Weights of a small GPT-style language model, trained from scratch on English Wikipedia: normalized queries and keys.
MLP neurons of a small language model. Each row is named by its layer, matrix (gate and up: input weights; down: output weights) and neuron, and shows model dimensions 48-111. Each number is 50 + 10 x the weight over its row's rms, rounded and kept within 0 to 99. A neuron's up and down rows have the sign that makes its largest values positive.
After each neuron's rows, "fires on" lists the tokens most often at its 100 highest values on Wikipedia text that the model never trained on.

L8.gate23:49 49 50 57 55 31 57 55 31 54 46 43 59 45 49 49 53 52 28 62 45 67 63 46 59 55 41 51 75 52 43 60 50 48 52 50 54 46 63 57 38 47 49 46 28 59 40 40 59 44 45 55 56 44 62 55 68 53 48 60 36 62 31 58
L8.up23:64 39 53 62 42 27 66 74 44 49 61 57 36 53 42 55 70 38 56 55 39 52 55 67 46 39 64 62 72 65 50 52 52 48 43 36 45 50 58 48 47 43 57 52 58 55 54 44 53 42 44 45 38 65 50 55 58 38 41 66 28 71 54 35
L8.down23:47 47 54 53 46 50 46 46 59 67 60 39 46 59 31 57 65 62 72 62 48 49 44 54 50 73 50 62 31 51 39 51 28 46 40 52 63 71 36 50 53 43 50 36 58 53 49 45 50 57 49 58 30 56 50 34 51 57 55 61 44 65 60 47
fires on: "am", "0", "all", " in", "-", "op"

L9.gate287:49 35 55 54 51 54 65 52 48 31 54 48 28 46 45 68 44 63 48 49 50 54 37 48 50 45 53 53 39 42 42 52 54 52 54 54 54 54 45 56 65 37 34 60 80 53 48 49 54 57 34 44 20 40 35 42 48 48 48 54 58 51 53 53
L9.up287:58 37 47 64 45 56 44 56 38 66 59 31 31 50 60 38 49 57 56 59 37 61 47 48 53 42 28 55 58 40 68 55 51 47 40 56 35 43 42 62 51 35 51 46 52 42 48 39 59 45 48 39 45 49 51 48 53 50 48 55 41 49 52 60
L9.down287:37 51 42 41 61 56 53 57 57 38 47 67 59 61 27 69 47 44 59 56 53 51 35 62 49 60 68 51 47 58 45 41 44 43 64 47 56 56 55 57 59 59 43 60 67 55 58 49 39 57 53 70 47 53 58 57 62 52 49 63 62 49 54 33
fires on: "ing", "ed", "at", " called", "ith", "c"

L3.gate223:45 68 50 39 51 60 59 54 52 53 33 46 64 70 35 56 49 37 57 30 56 41 72 52 40 48 58 44 50 50 66 50 57 45 37 55 43 53 45 48 47 62 35 59 55 42 52 28 52 49 54 84 59 34 45 53 58 34 58 59 42 54 60 44
L3.up223:57 52 43 44 57 54 53 67 60 66 52 29 51 57 53 50 36 41 64 56 66 55 52 47 72 35 64 63 35 53 45 72 50 48 61 36 64 53 57 48 48 53 61 33 47 50 46 44 56 43 35 56 30 45 72 34 44 57 46 54 55 56 43 41
L3.down223:35 41 35 56 66 68 42 58 40 55 48 52 55 46 37 66 41 50 56 51 54 54 73 41 41 47 49 52 41 54 47 33 42 65 53 68 47 33 38 44 52 45 52 43 41 51 56 59 53 31 41 40 49 34 54 27 47 40 30 49 57 50 51 58
fires on: "gram", "ers", "orm", "ames", "elf", "als"

L4.gate304:50 47 70 48 53 55 53 47 53 66 35 56 54 32 51 47 53 35 45 38 45 49 54 47 42 56 57 39 44 60 39 56 58 41 34 51 48 46 59 51 64 71 55 50 57 34 48 70 34 38 62 36 50 56 49 44 41 50 64 42 63 56 26 63
L4.up304:43 65 56 44 49 38 65 53 53 43 51 71 43 56 55 48 48 57 39 50 46 62 40 65 25 33 39 52 44 65 42 44 53 91 55 67 43 38 50 45 46 59 59 55 42 35 71 49 49 56 30 31 57 54 37 43 56 48 44 55 44 45 47 45
L4.down304:54 53 48 47 34 76 53 40 62 58 50 37 50 52 51 63 46 37 56 33 55 73 54 39 74 54 40 55 67 27 51 53 56 39 47 49 33 46 42 49 67 64 43 45 41 42 57 33 62 32 34 49 32 52 53 58 66 36 33 45 51 59 28 47
fires on: "ial", "if", "ater", "en", "w"

L4.gate193:56 47 56 71 48 59 72 51 70 35 49 44 50 51 66 42 63 47 45 49 49 46 67 52 30 57 45 50 59 60 44 34 53 56 46 63 49 62 67 43 45 48 45 46 54 51 42 36 48 48 46 49 67 54 69 45 52 54 58 53 60 42 56 59
L4.up193:48 58 32 46 45 46 57 52 51 44 56 46 44 63 32 48 41 55 50 55 45 63 49 65 38 45 51 44 47 32 46 58 53 41 49 53 51 46 56 53 52 38 62 50 46 51 38 45 39 45 48 54 62 23 35 73 35 48 55 55 46 52 44 52
L4.down193:48 54 70 47 66 38 66 47 41 35 49 51 63 50 51 58 56 37 58 73 53 45 53 47 59 34 48 43 67 49 39 37 53 47 50 47 65 66 53 32 69 49 55 53 62 48 55 40 54 49 45 54 46 46 47 56 44 55 48 47 53 34 48 67
fires on: "j", "re", "en", "un", "her", "ection"

L7.gate326:53 38 48 40 51 58 49 56 35 35 34 49 43 48 43 37 59 39 37 39 48 61 52 41 38 56 45 41 74 52 47 38 40 48 64 48 47 67 55 54 42 50 42 55 41 51 36 64 59 46 43 67 41 50 45 62 43 45 41 55 48 54 39 41
L7.up326:50 39 36 39 40 59 60 35 48 58 32 41 57 45 54 49 54 47 56 39 41 60 54 39 32 63 37 41 70 51 59 44 46 64 53 43 50 63 56 72 55 68 56 66 41 35 44 58 47 55 46 55 48 47 46 43 54 55 46 53 45 57 38 40
L7.down326:63 56 37 48 55 52 49 45 52 56 48 52 52 46 43 36 50 39 40 49 52 52 46 52 38 54 50 50 48 48 62 40 33 54 53 41 51 47 51 50 41 49 53 57 51 51 48 55 52 52 48 46 57 41 43 51 40 57 46 47 50 53 51 55
fires on: " |", "|"

L13.gate120:40 31 73 32 40 45 55 57 41 62 54 42 70 49 61 50 61 40 50 42 42 44 53 52 58 58 60 42 55 45 53 70 41 59 63 51 56 49 52 45 58 56 65 37 46 46 47 47 45 54 58 74 52 45 50 48 69 51 55 72 71 49 42 60
L13.up120:40 43 51 60 51 39 39 53 31 52 32 67 55 63 68 52 51 49 45 44 46 47 64 32 46 44 41 43 66 51 62 53 49 46 57 50 38 55 51 63 47 45 60 30 63 45 60 63 46 31 57 44 67 48 37 45 66 51 62 51 29 48 28 41
L13.down120:48 51 52 51 53 29 55 49 47 49 54 50 55 58 38 57 55 49 54 50 39 41 24 45 50 55 63 70 54 48 53 63 41 47 55 58 31 59 46 44 37 44 45 61 59 52 34 51 42 49 66 38 42 45 33 69 44 44 50 33 47 46 42 51
fires on: ".", "D", "A", "S", "C", "E"

L3.gate414:53 49 53 51 35 48 31 21 54 44 48 55 48 62 34 42 50 53 58 58 50 42 40 40 28 51 48 67 72 42 67 49 31 54 56 50 44 46 46 44 45 51 42 50 40 43 40 32 37 58 56 73 63 57 61 53 55 58 48 39 50 39 60 49
L3.up414:46 44 44 54 41 70 46 50 55 38 45 50 46 49 51 26 49 56 41 44 56 50 49 36 56 55 43 64 39 46 46 43 82 27 63 43 51 66 47 64 54 63 62 52 42 57 56 43 68 50 46 38 51 47 42 38 31 60 34 35 60 54 35 50
L3.down414:58 53 26 41 58 55 48 75 38 53 52 60 52 50 43 45 56 47 36 48 54 48 39 49 43 47 54 50 43 43 44 49 39 59 55 44 48 48 40 52 56 58 53 50 25 50 44 46 55 38 60 42 56 47 70 49 54 45 65 55 51 46 35 53
fires on: " en", " dif", "ons", "r", " /"

L3.gate379:52 18 62 61 51 44 58 43 48 55 39 34 25 45 36 49 61 45 45 44 25 54 46 48 49 59 36 41 35 30 58 72 56 48 63 51 48 63 57 54 64 42 58 63 52 40 44 56 56 57 53 46 46 58 38 51 46 41 73 64 50 49 40 48
L3.up379:74 52 61 47 68 48 43 57 26 39 67 46 56 63 51 47 30 46 40 47 45 56 56 54 44 40 47 56 36 57 48 41 64 46 47 46 41 68 58 41 49 67 49 61 62 46 45 48 58 64 62 38 62 48 33 57 72 47 55 31 69 47 54 71
L3.down379:48 40 44 59 26 53 69 51 52 53 60 41 47 43 49 56 49 47 48 45 60 56 39 53 47 55 61 63 39 56 37 66 60 63 48 37 22 59 47 42 37 50 33 53 60 51 41 40 43 46 50 51 51 54 46 51 60 60 33 66 61 61 57 54
fires on: "ical", "id", "ri", "ican"

L3.gate326:38 58 57 55 59 49 66 53 60 40 31 49 25 42 32 66 70 43 50 35 47 51 59 68 53 54 36 36 39 39 51 50 48 48 37 53 52 55 46 65 56 65 46 50 45 38 44 45 58 55 49 64 53 36 43 42 45 57 42 50 78 43 31 43
L3.up326:35 37 55 57 55 47 55 43 48 54 43 38 38 67 53 42 47 40 45 68 47 69 40 48 43 61 52 50 55 63 34 47 56 56 49 43 35 32 41 62 67 40 42 60 44 49 58 57 49 46 31 29 33 34 56 45 31 49 50 31 33 43 48 40
L3.down326:20 59 41 57 45 58 53 41 55 47 54 55 33 56 44 50 48 55 52 55 53 51 52 52 58 52 50 49 59 52 58 54 46 49 56 59 42 58 48 53 42 45 43 55 67 41 57 61 45 51 46 52 57 38 52 56 62 45 50 56 79 48 39 57
fires on: "ed", "h", "ing", "s", "ft", "k"

L12.gate73:52 34 52 44 59 56 37 49 73 49 41 51 45 50 39 43 48 58 58 62 57 39 51 59 49 59 41 39 53 39 61 61 56 64 47 49 49 71 52 61 53 41 44 59 30 62 52 48 55 45 43 46 54 50 44 61 41 76 58 52 49 38 51 60
L12.up73:47 45 53 49 71 50 42 45 66 27 44 52 29 68 33 58 60 65 59 54 55 44 43 47 42 63 54 56 55 30 56 48 44 59 70 48 61 48 40 48 53 61 61 59 69 44 36 62 44 50 54 44 44 50 43 50 29 52 39 24 44 50 44 48
L12.down73:47 49 72 59 45 43 46 31 30 47 47 45 40 56 54 58 52 45 46 50 43 38 44 47 47 44 52 67 56 39 49 45 49 39 50 56 61 47 52 63 50 35 44 36 55 53 46 54 49 43 61 57 56 47 40 48 30 53 55 40 55 47 57 51
fires on: "er", "y", "le", "et", "e", "o"

L8.gate172:21 50 37 57 58 54 56 69 46 47 44 62 44 41 52 49 58 42 23 59 38 49 43 48 40 46 65 42 44 59 56 72 57 56 49 44 64 45 56 54 47 56 46 35 45 50 48 51 43 47 42 53 44 45 62 56 59 42 63 51 49 30 55 50
L8.up172:40 52 70 55 44 43 48 56 49 51 59 63 54 40 38 46 25 39 59 39 36 47 48 37 32 63 48 44 50 45 44 54 53 34 52 37 51 72 65 54 49 33 67 72 59 65 55 63 47 43 49 28 54 37 63 41 49 42 48 47 50 41 41 49
L8.down172:40 60 74 48 44 40 29 49 40 68 52 32 52 54 39 39 45 43 35 60 59 48 48 57 52 56 48 32 33 51 55 40 76 63 58 30 41 50 65 43 34 33 62 61 43 47 53 68 45 44 60 41 54 56 48 51 51 36 50 50 58 50 65 57
fires on: "im", "duc", "9", "un", "8", "ue"

L11.gate236:15 55 69 35 51 46 50 61 64 30 46 55 57 52 43 63 65 58 52 30 32 48 48 51 52 50 64 49 39 55 50 48 48 51 56 57 55 36 49 53 77 64 32 70 44 44 44 67 45 50 43 55 53 63 51 48 55 64 36 68 47 49 49 50
L11.up236:48 53 50 47 44 62 49 57 43 60 70 51 50 40 41 51 52 44 53 45 54 47 50 48 62 50 58 58 31 44 52 54 39 59 51 53 57 47 64 38 40 49 58 84 60 30 48 54 51 68 63 51 61 45 49 58 56 30 63 55 31 61 47 59
L11.down236:35 49 54 45 66 49 37 38 39 34 53 60 62 69 58 61 42 56 50 44 48 29 46 46 50 57 61 47 59 37 49 47 63 52 40 40 31 53 51 43 41 47 44 55 41 47 53 42 45 40 43 52 27 47 24 52 47 50 30 43 57 44 42 38
fires on: "==", "up", "uc", "ac", "y", "c"

L10.gate204:46 36 55 53 40 56 47 61 56 59 38 31 43 50 34 52 55 42 35 30 40 64 40 39 48 56 72 39 53 40 41 29 49 59 55 49 45 50 58 38 43 67 70 56 55 48 46 49 51 55 57 66 45 51 64 39 40 44 35 44 65 71 77 45
L10.up204:67 55 48 47 59 60 39 53 73 60 38 40 44 69 38 53 40 38 59 55 46 53 41 33 39 47 44 69 46 32 40 49 80 52 47 48 59 34 41 40 40 41 80 55 44 49 47 53 47 44 60 47 57 49 43 31 43 46 35 40 38 40 71 56
L10.down204:51 43 72 44 40 44 56 56 56 50 56 47 58 36 45 43 46 43 44 53 47 64 48 48 54 47 42 36 56 57 57 42 53 52 53 47 59 51 44 53 53 39 47 38 51 41 47 38 41 41 51 50 42 30 55 44 23 32 49 29 46 51 54 48
fires on: "iz", " so", "er", "is", "u", "ing"

L4.gate321:51 53 52 59 56 69 52 47 41 36 36 43 45 61 51 65 57 64 53 44 35 59 55 46 49 43 51 58 47 50 44 54 67 52 54 51 50 69 33 36 63 55 49 38 46 54 37 52 33 58 52 62 57 53 45 51 25 61 50 63 56 48 58 40
L4.up321:46 60 36 42 53 46 43 49 54 46 47 48 50 48 56 47 26 35 53 49 46 57 44 57 30 67 55 38 55 56 45 45 54 45 45 37 74 37 49 45 53 62 62 30 49 61 58 36 51 44 70 51 47 69 29 50 51 41 48 59 57 52 55 61
L4.down321:49 59 27 56 43 57 43 41 30 71 42 51 43 44 48 55 55 53 35 52 50 43 56 45 59 41 36 50 64 61 58 55 50 41 63 55 43 52 44 44 48 41 51 36 51 50 51 39 50 58 59 78 67 60 53 29 55 43 40 52 43 44 59 42
fires on: "ter", " inter", "od", " t", "form", "on"

L7.gate444:62 41 55 54 43 39 54 53 60 59 36 41 61 54 50 45 56 26 37 38 44 57 60 54 50 31 36 52 44 59 46 39 59 53 55 67 49 41 60 60 70 53 43 53 50 58 44 60 38 44 34 57 54 51 44 42 61 63 52 50 42 64 51 56
L7.up444:49 65 49 64 29 54 61 53 55 48 42 54 59 44 39 64 58 40 56 70 45 54 40 54 45 66 43 48 46 51 31 54 47 48 65 61 54 48 81 58 64 45 56 52 43 46 40 36 22 40 41 55 54 43 41 56 48 50 43 52 62 43 45 44
L7.down444:47 51 57 41 41 67 47 39 64 49 38 56 39 41 60 60 71 29 44 46 55 61 53 58 54 36 57 41 60 56 45 62 53 42 51 43 49 42 60 65 58 57 51 61 44 31 65 49 53 52 43 55 38 37 37 56 59 46 49 45 56 42 53 41
fires on: " of", " born", "en"

L8.gate64:33 58 63 62 54 34 68 65 60 48 33 46 62 48 56 62 47 57 60 53 36 42 64 32 66 62 50 59 58 53 53 53 43 60 50 50 52 41 55 66 49 40 52 40 56 45 57 43 35 53 33 56 55 35 55 56 67 43 59 51 53 40 48 57
L8.up64:42 52 40 39 44 50 48 59 59 54 37 47 35 33 50 45 43 65 40 59 41 34 56 34 61 42 39 42 60 52 59 65 37 62 51 47 59 53 43 42 56 65 44 39 62 59 64 41 57 51 45 77 60 40 59 45 54 45 54 57 52 57 47 57
L8.down64:49 30 37 43 52 61 48 49 39 46 48 49 61 53 42 49 57 50 60 48 58 40 44 47 54 55 64 63 46 58 50 38 50 56 39 46 53 33 36 50 72 49 34 32 43 50 57 56 54 57 43 45 46 43 31 42 59 47 35 60 47 49 41 50
fires on: "ers", "ames", "es", "ines", "ains", "ands"

L7.gate257:59 49 60 56 56 41 50 58 68 46 47 53 53 61 49 39 49 39 40 44 41 43 49 63 55 59 51 38 47 44 53 40 41 46 39 53 66 48 40 71 54 67 60 56 48 68 45 51 49 58 59 46 48 66 48 61 45 64 65 43 49 48 62 46
L7.up257:49 57 55 60 55 46 29 54 51 52 53 66 52 52 43 45 36 66 48 52 42 59 48 57 44 43 47 64 58 53 45 55 34 66 52 68 36 56 62 47 53 33 59 64 58 48 25 43 64 44 46 47 70 57 42 46 64 40 72 41 44 63 53 62
L7.down257:53 35 46 56 58 38 65 55 45 51 59 52 43 35 52 67 55 44 62 57 38 60 50 50 43 52 43 55 54 59 39 54 58 62 50 54 49 55 49 49 43 55 31 48 63 63 43 38 41 40 77 55 33 49 52 61 48 51 54 48 68 63 54 63
fires on: "ical", "id", "end", "o", "ark"

L9.gate116:36 56 56 65 60 61 32 54 46 48 63 56 39 44 41 56 47 54 53 40 56 52 62 54 64 59 43 45 52 56 37 66 49 57 45 59 53 35 47 37 48 61 45 39 54 41 50 33 39 55 33 51 41 37 52 53 37 44 71 55 70 63 62 53
L9.up116:72 55 58 58 56 52 48 49 45 61 50 46 46 34 47 38 50 54 73 53 77 65 45 45 68 74 41 52 54 49 60 58 40 56 53 50 49 31 43 55 60 52 43 46 57 46 53 49 67 61 47 43 72 52 52 40 69 55 58 50 47 77 44 46
L9.down116:42 40 47 37 49 68 44 48 51 42 43 53 45 49 53 53 37 58 57 53 37 45 47 63 46 54 60 38 61 48 41 59 59 50 59 50 56 39 56 38 50 43 55 55 65 42 44 49 50 45 39 55 43 40 47 48 52 47 55 52 57 38 56 47
fires on: " of", "ed", "ended", "i", "ing", " played"

L3.gate400:45 61 57 57 53 38 52 59 42 47 46 47 30 45 57 44 52 38 47 44 54 42 57 50 59 41 40 54 55 40 68 55 51 55 28 53 63 60 55 68 54 66 41 61 50 49 49 38 56 43 41 52 48 53 58 54 42 39 48 45 52 54 67 41
L3.up400:47 61 45 66 45 56 42 44 46 57 48 50 50 55 27 35 58 36 55 55 32 57 45 68 50 59 35 46 61 48 46 61 41 44 64 51 60 56 57 55 46 52 47 56 48 36 57 43 68 45 37 44 40 41 25 56 63 49 39 57 55 59 39 60
L3.down400:61 43 69 60 34 50 63 61 49 52 52 61 44 52 51 44 57 57 46 53 53 37 38 32 47 69 53 53 60 41 54 41 57 32 39 42 67 28 50 58 53 30 42 47 57 53 59 47 60 41 52 45 44 50 50 43 58 39 55 66 51 67 59 66
fires on: "ent", "re", "f", "amp", "ul", " for"

L13.gate285:58 31 61 49 67 44 49 57 61 66 45 42 38 49 63 40 54 47 41 63 54 46 53 55 35 49 58 44 61 45 42 57 44 50 41 43 63 29 54 46 38 48 58 66 55 50 39 55 39 38 52 73 43 39 60 43 64 48 46 46 65 54 61 37
L13.up285:34 30 58 23 55 34 53 45 65 55 42 48 36 48 46 39 62 56 44 61 43 53 54 41 53 66 42 28 51 56 63 49 62 52 34 56 47 38 57 48 32 47 61 61 39 51 37 37 60 46 66 57 35 56 35 56 30 53 44 43 56 34 50 42
L13.down285:55 51 58 53 59 67 64 45 53 60 64 47 61 41 42 38 46 43 41 55 39 50 59 42 58 36 42 40 57 67 45 50 48 74 49 44 56 29 50 50 42 36 48 51 60 50 42 37 31 49 52 64 40 41 45 48 49 44 36 52 52 59 63 61
fires on: "iz", "resent", "u", "ic", "is"

L11.gate399:58 60 63 59 54 47 35 51 45 64 49 63 47 36 41 45 47 62 59 38 57 41 53 46 58 45 55 59 51 43 59 57 44 35 46 41 57 51 32 45 51 46 57 65 53 72 58 45 56 50 60 50 38 34 45 59 66 56 54 54 55 43 47 56
L11.up399:52 57 53 58 64 42 48 23 63 56 52 40 47 53 49 39 40 40 60 51 31 60 36 47 63 52 62 40 70 60 59 53 59 62 43 41 42 44 42 54 53 48 44 55 49 58 54 34 55 58 49 31 47 33 31 55 28 63 55 38 47 55 39 48
L11.down399:47 43 31 35 61 56 35 52 51 39 40 45 49 56 40 46 48 49 43 42 53 42 57 47 50 48 37 47 46 45 54 55 54 73 61 62 35 47 55 45 57 57 37 40 53 69 70 41 60 68 57 34 47 51 63 53 53 48 58 30 37 69 56 46
fires on: "h", "1", "3", "2", "5", ".."

L10.gate5:27 52 66 54 40 42 49 42 56 46 25 50 52 43 52 48 56 40 67 58 39 38 60 54 59 44 48 52 61 45 66 64 66 69 54 47 50 57 56 39 36 51 23 65 46 59 34 49 61 36 32 80 42 50 49 55 50 47 39 56 66 53 45 52
L10.up5:62 62 49 52 32 52 46 63 53 65 55 54 46 52 34 43 52 50 49 59 41 30 56 46 55 49 61 53 58 40 57 56 43 54 42 38 63 64 41 48 62 65 49 31 51 47 56 47 42 62 50 53 67 43 34 43 58 60 61 33 46 38 50 53
L10.down5:57 61 70 36 36 57 63 52 42 62 56 38 53 60 66 48 40 41 32 59 18 42 56 51 59 54 48 44 55 40 44 39 46 43 64 67 69 51 46 47 54 41 46 26 50 46 44 65 47 48 55 46 49 37 43 51 43 52 54 40 51 52 48 52
fires on: "er", "ace", "ide", "ch", "et"

L11.gate386:34 45 45 37 50 30 52 51 31 55 48 38 60 50 69 47 70 65 42 48 32 37 59 53 56 40 48 29 59 35 41 54 40 68 53 57 43 40 47 75 50 52 57 55 50 60 57 43 46 57 57 50 67 51 52 40 56 53 51 61 41 56 39 49
L11.up386:25 36 49 64 54 50 53 48 45 51 28 64 43 57 77 48 59 47 32 40 37 52 53 51 48 44 47 58 68 44 54 59 37 76 47 43 47 43 67 53 46 50 66 31 46 69 47 53 61 50 44 54 51 52 44 54 35 55 65 70 36 58 31 49
L11.down386:41 48 60 52 56 35 32 48 41 49 46 57 29 52 40 39 60 57 48 57 48 46 49 60 43 55 44 65 48 26 37 62 36 49 54 61 30 67 38 50 48 33 47 54 57 44 48 36 47 54 44 49 49 60 25 55 36 65 54 49 62 47 41 44
fires on: ".", "2", "1", "3", "4", "S"

L9.gate130:57 30 44 64 58 54 55 58 66 27 44 46 74 51 46 42 57 46 53 55 56 45 57 53 51 47 45 55 64 43 58 53 66 41 46 46 53 33 47 45 49 61 62 59 48 43 37 60 61 49 38 44 63 33 69 53 53 54 55 57 54 36 40 40
L9.up130:60 49 57 46 62 59 24 39 46 50 59 49 61 62 44 58 47 31 51 47 37 61 42 59 53 42 49 61 61 50 50 48 47 53 57 81 43 64 45 45 37 55 39 49 43 36 60 51 46 44 44 48 53 48 55 60 51 57 41 46 29 59 40 45
L9.down130:29 57 62 49 55 54 48 34 43 50 46 39 42 57 62 51 72 56 72 57 44 34 56 50 47 69 57 50 44 51 58 52 43 60 40 46 44 56 64 53 57 47 47 47 51 68 46 58 40 57 47 52 68 68 55 39 55 39 56 60 56 41 55 37
fires on: "==", "2", "u", "ill", "ou"

L8.gate98:31 43 47 52 52 44 40 43 50 35 56 58 50 44 51 42 43 40 56 33 56 59 62 42 49 36 29 32 53 44 47 53 69 44 55 61 62 39 45 56 64 56 46 50 45 43 52 41 39 49 56 62 50 55 60 66 45 52 40 71 33 42 59 41
L8.up98:54 49 63 68 48 60 39 50 63 59 48 41 62 60 53 33 38 54 40 54 40 47 54 49 67 40 49 60 54 31 43 39 49 54 64 42 68 59 62 60 47 51 55 71 45 73 33 52 57 38 47 55 57 65 45 54 46 55 45 36 55 40 62 37
L8.down98:43 60 72 53 58 63 59 52 50 45 42 64 57 48 54 42 46 57 51 63 58 49 43 44 56 39 62 51 67 51 49 36 36 41 39 67 32 62 61 48 41 48 68 46 36 53 55 49 72 54 49 58 50 58 54 50 45 37 59 49 51 49 36 54
fires on: " ft", "ep", "8", "7", "q"

L12.gate361:53 56 52 49 40 45 38 51 50 67 42 61 46 43 68 48 51 59 43 39 55 44 62 48 43 49 54 55 53 58 41 74 58 38 41 55 50 54 64 43 33 48 66 41 45 62 52 52 34 44 51 55 57 31 66 69 72 61 61 60 50 44 50 57
L12.up361:63 54 41 62 40 43 48 53 42 62 64 72 54 52 70 48 52 57 50 37 40 55 62 51 32 51 73 60 43 55 56 43 58 37 32 61 51 53 62 43 40 42 60 36 39 60 54 50 48 45 56 43 51 33 40 58 53 54 42 63 48 61 54 53
L12.down361:46 61 38 61 52 50 47 43 38 39 55 25 50 59 33 46 44 46 77 42 65 47 44 46 51 58 44 53 38 60 52 50 49 35 44 47 48 38 53 56 45 40 32 43 58 46 68 45 46 62 62 31 51 63 42 45 36 53 50 61 44 49 48 55
fires on: " m", "0", "-", "5", "emb"

L11.gate130:44 58 47 42 61 40 27 71 58 45 34 51 41 61 50 50 51 59 48 53 50 62 58 45 47 54 52 54 56 57 46 59 47 53 59 48 66 53 66 71 41 70 49 56 40 71 38 55 53 30 50 60 59 59 72 55 41 60 41 40 49 46 47 43
L11.up130:53 30 44 47 56 60 69 53 59 44 47 70 45 57 46 46 47 60 39 55 55 56 64 61 73 55 36 37 47 61 49 45 29 63 56 62 43 32 58 40 50 63 54 32 45 62 52 41 43 55 41 47 65 48 51 58 59 64 29 57 48 69 45 50
L11.down130:61 38 58 60 40 47 44 48 47 50 31 44 42 42 50 75 41 41 55 45 40 49 50 54 58 62 34 62 74 66 56 36 55 56 55 48 59 52 67 59 52 52 66 48 41 54 43 40 32 51 56 40 61 36 48 44 50 47 35 55 51 56 56 55
fires on: "as", "om", "enn", "com"

L10.gate309:35 36 62 41 54 51 48 37 51 71 43 50 55 32 63 50 56 72 40 39 44 50 66 50 49 57 63 32 76 49 55 52 32 60 44 48 40 53 45 41 37 46 51 47 47 63 31 36 58 38 49 41 53 40 61 51 51 53 65 47 38 59 45 61
L10.up309:34 42 55 52 53 46 64 40 57 58 48 31 46 48 47 55 60 47 32 47 41 63 41 46 48 47 59 38 63 38 38 53 54 66 42 48 45 43 42 70 54 45 64 73 34 57 50 30 52 56 44 38 49 52 41 49 49 68 66 48 45 55 56 67
L10.down309:59 51 41 45 54 52 52 48 44 58 44 50 51 50 47 61 54 45 48 46 27 50 71 34 57 61 50 51 35 51 51 57 35 71 46 47 29 55 54 50 41 34 55 37 47 63 44 44 53 61 51 53 62 52 41 56 40 61 56 34 44 49 57 38
fires on: "a", "2", "3", "4", "0", "1"

L10.gate196:43 58 51 27 64 42 51 57 30 54 38 47 35 39 64 56 54 65 39 54 23 52 53 44 57 54 60 40 42 51 50 52 54 54 56 46 53 53 55 49 51 54 44 55 32 33 53 63 38 24 58 58 56 53 61 61 44 44 51 63 58 43 51 36
L10.up196:40 51 62 49 39 64 66 51 34 50 45 48 50 51 38 44 33 50 51 39 40 44 33 57 42 48 43 35 40 46 33 46 51 52 65 57 52 64 64 67 42 39 67 53 66 32 64 57 52 37 73 68 56 38 57 48 46 39 53 69 43 58 55 56
L10.down196:27 40 51 49 39 34 44 41 51 41 46 44 61 59 55 60 61 51 41 53 64 50 56 37 38 52 71 53 51 57 63 51 40 65 52 60 41 50 43 55 53 46 56 42 52 69 47 47 51 49 51 55 43 51 55 53 57 64 57 62 45 43 44 41
fires on: ",", "9", "uc", "k", "ob", "c"

L3.gate440:46 52 64 50 65 60 53 73 44 42 54 39 49 47 59 50 37 36 16 49 49 47 45 40 50 43 57 41 51 37 46 52 58 44 61 58 64 38 58 60 38 57 49 58 48 61 49 57 41 51 53 58 59 40 55 63 55 57 46 67 35 46 39 47
L3.up440:54 43 40 53 44 43 43 53 58 62 51 44 52 60 40 53 41 39 38 40 57 43 53 45 42 58 45 52 62 55 51 58 49 60 58 44 50 52 59 42 54 54 52 54 51 41 56 55 34 50 33 65 61 49 49 54 60 50 45 49 49 58 50 63
L3.down440:43 68 73 58 49 58 60 43 53 46 42 67 48 57 55 60 44 53 49 51 44 49 65 44 53 45 48 52 29 50 45 48 50 52 51 30 48 46 63 65 52 37 58 63 43 49 59 52 62 57 54 45 49 58 31 37 54 63 36 67 42 67 46 59
fires on: "ister", " within", "ary", "other", "ن", "en"

L7.gate43:50 62 62 50 31 66 41 61 43 60 49 42 57 61 41 50 65 47 59 54 44 68 44 49 46 41 42 34 47 61 29 54 51 45 32 46 53 32 79 60 66 41 55 47 45 44 49 53 45 46 55 50 53 62 45 43 69 74 44 48 35 39 43 47
L7.up43:58 48 59 57 59 47 44 68 57 59 50 67 56 46 53 52 39 46 57 71 38 49 48 40 55 44 39 49 56 49 63 47 57 79 50 52 38 52 50 71 42 36 48 61 40 40 44 50 54 49 29 51 59 35 45 42 57 58 39 38 47 64 48 48
L7.down43:49 57 49 39 41 55 63 57 43 47 30 43 39 47 63 64 67 57 36 53 43 57 55 58 53 45 47 41 44 49 41 78 39 61 50 40 42 51 57 54 40 60 65 51 51 44 44 75 58 68 54 47 61 59 53 33 53 45 63 40 45 53 63 35
fires on: " of", "ural", "ad", "it", "ic", "il"